Part of a small language model's weights: MLP 1280 GELU.
MLP neurons of a small language model. Each row is named by its layer, matrix (up: input weights) and neuron, and shows model dimensions 96-191. Each number is 50 + 10 x the weight over its row's rms, rounded and kept within 0 to 99.
Before each neuron's rows, "fires after" lists the tokens most often just before its 100 highest values on Wikipedia text that the model never trained on. A number after a token or word is its count.

fires after: "| " 29, "\n" 20, ", " 14, "–" 8, "- " 4
L6.up947:33 47 42 56 37 60 44 57 45 43 57 56 52 58 47 47 68 54 43 38 58 40 54 42 36 54 38 55 59 39 55 45 58 49 48 41 49 42 35 62 18 55 45 62 41 54 42 53 45 43 55 57 46 44 46 54 41 66 48 46 60 53 58 50 32 52 63 48 51 66 68 57 48 56 60 67 51 35 33 53 51 46 48 58 54 64 44 49 51 62 42 45 56 31 64 54

fires after: "U" 17, "S" 14, "P" 9, ", " 6, "Mr" 5, "J" 5
L4.up152:48 48 35 72 47 37 67 57 55 69 32 53 48 77 76 51 56 49 60 61 32 65 57 55 46 50 46 54 62 38 64 63 42 61 67 54 42 41 32 37 46 62 39 44 42 50 55 57 60 76 51 48 67 47 50 49 54 56 55 36 63 53 40 62 57 43 44 56 64 40 67 54 33 37 42 56 43 42 53 48 48 42 47 34 51 59 37 62 63 45 55 58 46 51 46 47

fires after: "| " 27, "- " 8, "." 7, "–" 6, "of " 5, ") " 5
L6.up1006:41 60 58 51 35 53 40 39 43 52 38 57 66 54 57 45 41 64 51 61 37 33 31 46 49 45 41 57 27 43 49 43 53 27 38 55 56 40 49 36 48 47 30 53 49 56 50 41 54 47 39 43 78 51 42 59 52 55 53 26 40 45 56 48 52 48 53 38 56 58 57 46 57 61 64 41 55 52 46 41 46 55 53 48 51 42 59 44 47 55 52 32 39 40 55 49

fires after: "| " 34, "ch" 10, "." 8, "2 " 6
L6.up1116:42 50 67 40 55 61 56 31 51 34 24 40 54 67 67 48 37 38 39 49 52 69 60 35 40 47 49 50 56 55 47 48 74 39 70 60 68 37 42 45 42 50 52 69 69 31 53 47 56 38 50 40 36 56 52 42 38 57 58 46 31 52 59 58 60 58 38 48 58 26 59 50 38 64 38 53 48 55 63 44 56 43 54 52 43 55 53 55 45 53 56 31 52 44 55 43

fires after: "| " 29, "/ " 10, "- " 8, ", " 5, "(" 5, "P" 4
L7.up1152:59 60 51 41 51 34 45 56 52 59 64 43 67 63 37 49 46 66 49 53 49 40 44 46 53 28 58 43 56 59 45 54 46 29 39 52 58 45 27 44 45 48 40 48 63 58 55 47 43 42 55 31 60 54 55 23 63 62 45 45 56 58 62 41 81 52 59 47 63 67 57 52 38 69 30 52 46 52 39 47 47 48 34 58 54 47 50 59 57 59 36 60 56 50 88 50

fires after: "| " 46, "km" 6
L4.up1122:52 65 64 67 40 65 62 55 57 43 44 38 51 55 58 39 45 57 58 50 55 49 34 43 52 54 50 44 49 54 43 44 49 50 45 34 46 33 60 42 60 61 65 27 48 61 68 41 47 51 53 62 68 53 36 47 67 55 48 32 50 45 46 60 64 56 44 53 59 62 32 50 42 52 58 52 51 63 38 31 58 46 37 59 55 48 43 44 38 32 54 49 50 50 53 50

fires after: "\n" 38, "- " 8, "age " 4
L4.up174:61 53 36 47 42 44 56 68 56 50 56 47 56 49 46 66 50 37 35 36 48 37 48 47 58 32 49 55 41 42 51 54 55 47 44 40 43 49 23 42 24 65 30 52 49 50 49 48 44 32 56 43 49 68 41 38 49 44 51 39 55 49 51 38 63 52 71 39 63 64 58 42 44 66 50 51 51 54 49 39 55 45 52 48 49 53 56 65 48 48 57 40 46 62 41 43

fires after: "| " 40, "\n" 10, "- " 4
L6.up466:67 48 62 64 38 64 38 52 31 72 47 43 45 41 41 53 78 51 60 57 49 51 44 46 71 35 43 54 41 44 50 47 47 56 42 51 63 58 50 56 47 50 36 63 51 40 58 51 48 68 49 36 32 50 41 37 47 53 42 37 56 63 49 49 52 56 65 32 71 43 54 35 57 46 30 54 36 38 50 45 41 38 56 41 48 57 44 43 46 48 54 61 54 47 63 49

fires after: "," 30, ": " 19, "–" 12, "more " 5, "." 5, "of " 4
L4.up793:48 44 66 30 49 52 52 72 48 60 59 50 59 46 71 40 45 50 51 40 47 65 43 65 43 62 44 49 56 56 55 46 47 51 43 59 59 50 54 39 65 47 49 58 39 46 32 51 29 40 48 48 43 60 69 38 37 33 44 52 35 49 60 51 64 58 32 54 31 63 57 60 46 48 52 56 34 46 63 59 65 43 50 31 63 60 51 47 49 36 52 44 62 46 56 68

fires after: "." 34, "," 24, "^{" 7, "| " 6
L4.up828:59 42 51 52 42 60 37 52 40 52 48 47 51 54 38 57 67 67 39 47 72 55 52 66 49 35 63 46 50 53 50 61 61 42 49 40 54 46 39 55 55 35 49 41 43 61 45 62 50 55 65 30 74 58 63 67 50 54 46 38 49 48 34 48 52 49 38 36 63 49 36 50 64 78 57 58 39 34 56 48 42 42 34 45 66 63 47 58 42 43 45 40 39 55 36 64

fires after: "| " 54, "2" 7, "8" 5, "5" 4, "1" 4
L7.up463:67 49 54 41 22 43 94 44 51 52 51 61 45 52 55 57 56 54 46 49 45 65 52 36 65 49 28 58 59 71 42 55 24 55 67 57 40 67 38 54 58 64 42 59 47 30 30 45 50 55 52 48 59 44 49 37 50 42 53 41 52 51 63 59 51 35 59 52 49 55 54 52 40 45 54 56 45 44 44 48 70 65 54 45 43 56 43 64 33 48 59 45 35 32 51 60

fires after: "| " 32, "–" 23, "- " 18, ", " 9
L6.up413:51 57 62 70 33 75 41 55 40 52 33 39 57 58 42 47 51 36 66 48 28 48 54 54 57 37 55 50 32 47 56 38 59 61 38 50 37 45 50 50 38 49 49 53 47 58 45 27 49 64 33 64 55 43 56 37 50 66 45 53 60 47 52 59 51 47 46 55 58 45 59 61 43 36 63 44 50 60 38 36 32 53 58 49 64 55 57 38 53 39 41 36 54 63 44 51

fires after: "-" 19, "0" 19, ":" 11, "–" 6
L4.up617:54 40 47 47 51 42 66 43 44 62 36 49 62 53 39 31 51 57 36 59 49 56 30 58 64 48 53 57 65 38 44 53 45 51 46 45 53 48 41 49 51 61 61 50 53 63 38 56 30 59 52 46 39 52 48 50 50 53 46 48 48 48 56 31 58 76 43 38 49 38 36 41 68 53 50 37 43 43 52 33 51 57 51 48 45 47 38 41 58 49 47 39 58 55 59 50

fires after: "the " 20, "a " 18, "." 16, "his " 4, ", " 4
L4.up979:42 55 34 66 75 41 53 64 55 58 40 56 66 68 64 27 46 61 61 40 49 40 50 53 38 50 52 54 52 31 45 40 71 50 53 58 45 47 70 52 45 35 48 62 57 52 45 39 43 48 55 28 49 32 61 32 58 43 60 33 36 52 54 61 43 51 70 42 64 47 40 47 54 44 53 75 42 33 65 55 41 46 66 56 58 51 34 34 42 42 48 79 52 53 45 56

fires after: "| " 54
L6.up1197:51 44 56 62 35 49 50 71 52 70 47 47 59 54 41 36 64 45 53 54 55 41 52 39 49 48 46 64 45 55 43 32 62 39 51 50 43 41 69 44 56 45 59 58 34 30 47 54 54 60 53 35 53 36 57 44 51 55 55 21 50 45 53 54 69 51 57 59 44 41 64 56 60 61 48 50 51 47 32 20 42 50 47 28 65 44 52 51 36 37 53 49 50 57 61 56

fires after: "| " 39, "and " 20, ", " 4
L4.up789:62 41 56 44 64 53 47 50 64 45 47 37 24 58 85 56 52 61 43 63 52 51 51 34 44 58 55 65 46 39 61 47 46 47 72 60 54 44 45 35 66 50 53 39 44 44 62 37 50 46 60 33 55 33 50 49 54 36 54 38 52 66 63 65 52 36 55 43 62 59 56 53 42 62 44 35 53 30 44 53 76 52 45 53 53 59 42 53 48 51 46 56 45 63 57 45

fires after: "M" 21, "H" 14, "E" 10, "| " 9, "- " 6, ": " 5
L4.up428:37 46 51 58 45 44 64 39 30 51 42 61 57 55 36 60 55 44 49 50 42 64 17 60 50 35 65 36 60 51 56 52 35 67 47 43 51 31 37 41 28 49 40 31 44 54 51 62 56 41 25 61 45 54 25 47 39 51 52 40 58 68 61 58 47 54 53 31 45 29 42 32 58 47 19 46 39 49 42 50 40 36 47 54 57 55 47 49 45 40 63 63 38 51 69 58

fires after: "–" 26, "during " 19, "-" 12, "the " 8, "after " 5
L4.up1098:47 48 26 51 52 38 40 51 56 66 62 45 43 28 48 43 47 69 53 36 49 68 31 52 51 55 45 45 59 40 44 33 40 44 58 42 56 56 49 36 50 53 61 42 56 66 52 63 65 49 57 70 43 62 40 57 52 48 54 60 46 27 48 41 55 62 65 42 50 51 45 58 53 66 47 56 61 44 64 49 30 40 38 69 49 47 45 54 50 46 35 37 52 57 45 68

fires after: "| " 27, "and " 18, "1" 5
L4.up7:45 57 46 31 47 58 49 34 40 72 43 60 47 44 47 65 48 47 44 50 39 38 37 35 44 67 35 56 70 45 52 48 48 50 42 65 53 55 43 50 47 63 46 53 38 29 57 59 60 54 44 58 40 47 54 48 56 64 54 45 48 53 44 50 45 57 43 51 49 52 60 49 56 47 36 41 49 56 53 35 54 63 38 40 56 60 37 44 60 52 54 41 70 49 52 50

fires after: "| " 69, "|---|---|---|---|---|" 9, "–" 4
L7.up955:52 66 56 48 35 62 77 53 47 59 47 68 51 37 37 46 58 49 57 50 53 77 48 44 42 27 42 54 46 52 46 51 38 36 68 55 44 60 40 49 48 39 55 40 50 37 46 37 53 57 42 62 58 54 51 53 58 81 52 56 47 40 46 51 66 39 65 57 47 52 58 56 40 50 45 49 65 51 56 41 44 37 44 39 49 60 56 58 57 49 57 52 46 42 49 49

fires after: "| " 87
L6.up269:52 53 66 51 55 50 68 47 43 53 49 45 53 46 37 46 63 44 51 25 45 55 53 33 51 49 38 51 57 45 56 36 51 31 75 57 50 55 39 47 50 68 41 57 43 37 54 31 54 52 54 66 43 55 41 49 49 59 52 50 44 51 46 24 58 62 67 62 48 45 40 42 57 49 18 57 57 44 42 59 58 66 39 56 48 24 43 57 47 55 68 50 44 42 47 71

fires after: "\n\n" 32, "). " 9, "| " 6, "#" 5, ": " 4
L6.up567:52 45 38 60 45 43 83 41 63 52 39 46 48 56 51 57 35 50 37 41 59 55 48 49 46 51 57 46 51 52 42 39 52 35 57 37 49 59 35 51 58 36 42 36 41 52 58 49 30 72 45 51 38 34 36 53 64 65 44 57 45 59 59 60 49 39 55 33 44 47 64 65 45 66 54 42 54 49 38 59 73 52 43 73 37 57 38 25 50 55 50 45 54 64 62 45

fires after: "- " 26, " " 16, ") " 10
L4.up878:50 46 43 48 37 52 58 48 39 52 50 51 48 40 47 63 37 45 58 52 56 39 50 48 54 57 52 46 42 36 27 38 49 51 28 43 32 47 61 26 33 50 43 44 52 37 53 67 50 34 58 30 54 48 38 46 46 58 73 68 59 37 59 50 61 63 58 42 41 56 62 29 37 39 54 52 47 43 58 39 53 47 53 29 44 67 47 45 51 33 38 40 33 44 59 52

fires after: "." 31, "| " 22, ". " 8
L4.up1204:58 65 47 53 43 57 38 52 37 51 59 37 54 27 47 54 44 53 50 42 46 45 55 55 65 47 48 50 45 53 57 48 39 34 47 47 46 51 50 49 43 47 51 64 60 50 51 58 57 52 61 60 57 41 41 63 37 57 49 61 39 36 37 59 42 59 48 52 42 53 39 32 40 64 59 43 45 61 62 32 39 51 42 65 49 57 23 46 41 39 61 56 40 57 63 43

fires after: "| " 24, "," 10, "from " 9, ": " 8, ", " 4
L7.up884:57 36 37 54 51 55 50 40 55 40 48 51 56 43 54 39 45 31 46 55 43 54 46 47 36 54 50 34 45 59 43 45 66 48 39 56 37 50 39 39 62 36 48 62 48 59 58 59 54 45 45 57 53 49 45 41 51 48 42 56 40 46 56 44 56 41 53 58 44 43 47 51 46 41 38 38 54 59 42 35 47 48 61 41 78 61 54 51 63 46 58 67 55 64 52 76

fires after: "." 51, "," 12, "eg" 4
L4.up799:59 50 47 59 48 54 40 59 37 61 57 52 69 60 64 51 45 54 62 50 44 53 55 64 57 50 47 37 66 46 63 46 63 42 46 39 54 35 36 51 34 42 41 61 45 58 32 39 43 47 53 29 64 47 62 65 54 55 56 36 33 47 54 31 49 57 43 53 55 36 45 39 46 55 49 62 56 38 45 61 48 56 43 50 49 49 29 49 46 21 56 64 48 33 53 66

fires after: "1" 21, "0" 17, "| " 10, "." 6, "5" 6
L4.up455:59 67 50 30 41 41 33 56 53 66 57 46 52 51 45 50 58 55 40 41 61 48 41 60 45 52 50 50 58 59 73 43 67 48 53 47 54 51 47 36 44 63 57 37 42 55 19 53 73 37 54 42 55 50 68 45 49 59 52 28 34 54 57 57 57 55 59 50 51 49 51 57 63 55 44 62 57 39 52 47 65 54 59 68 67 48 40 57 55 21 61 37 47 45 53 52

fires after: "| " 41, "\n" 8, "W " 5, "F " 4, " " 4
L6.up1247:40 44 52 52 53 33 62 77 62 57 40 53 44 36 64 60 54 52 33 46 56 48 49 48 41 52 37 53 61 48 66 61 52 44 48 64 45 52 46 41 54 63 40 62 42 51 76 28 39 42 58 53 62 77 51 39 30 72 50 34 50 57 47 54 41 59 39 65 49 40 52 62 55 55 55 54 55 41 42 42 46 56 44 54 49 43 47 53 40 48 43 34 36 52 56 43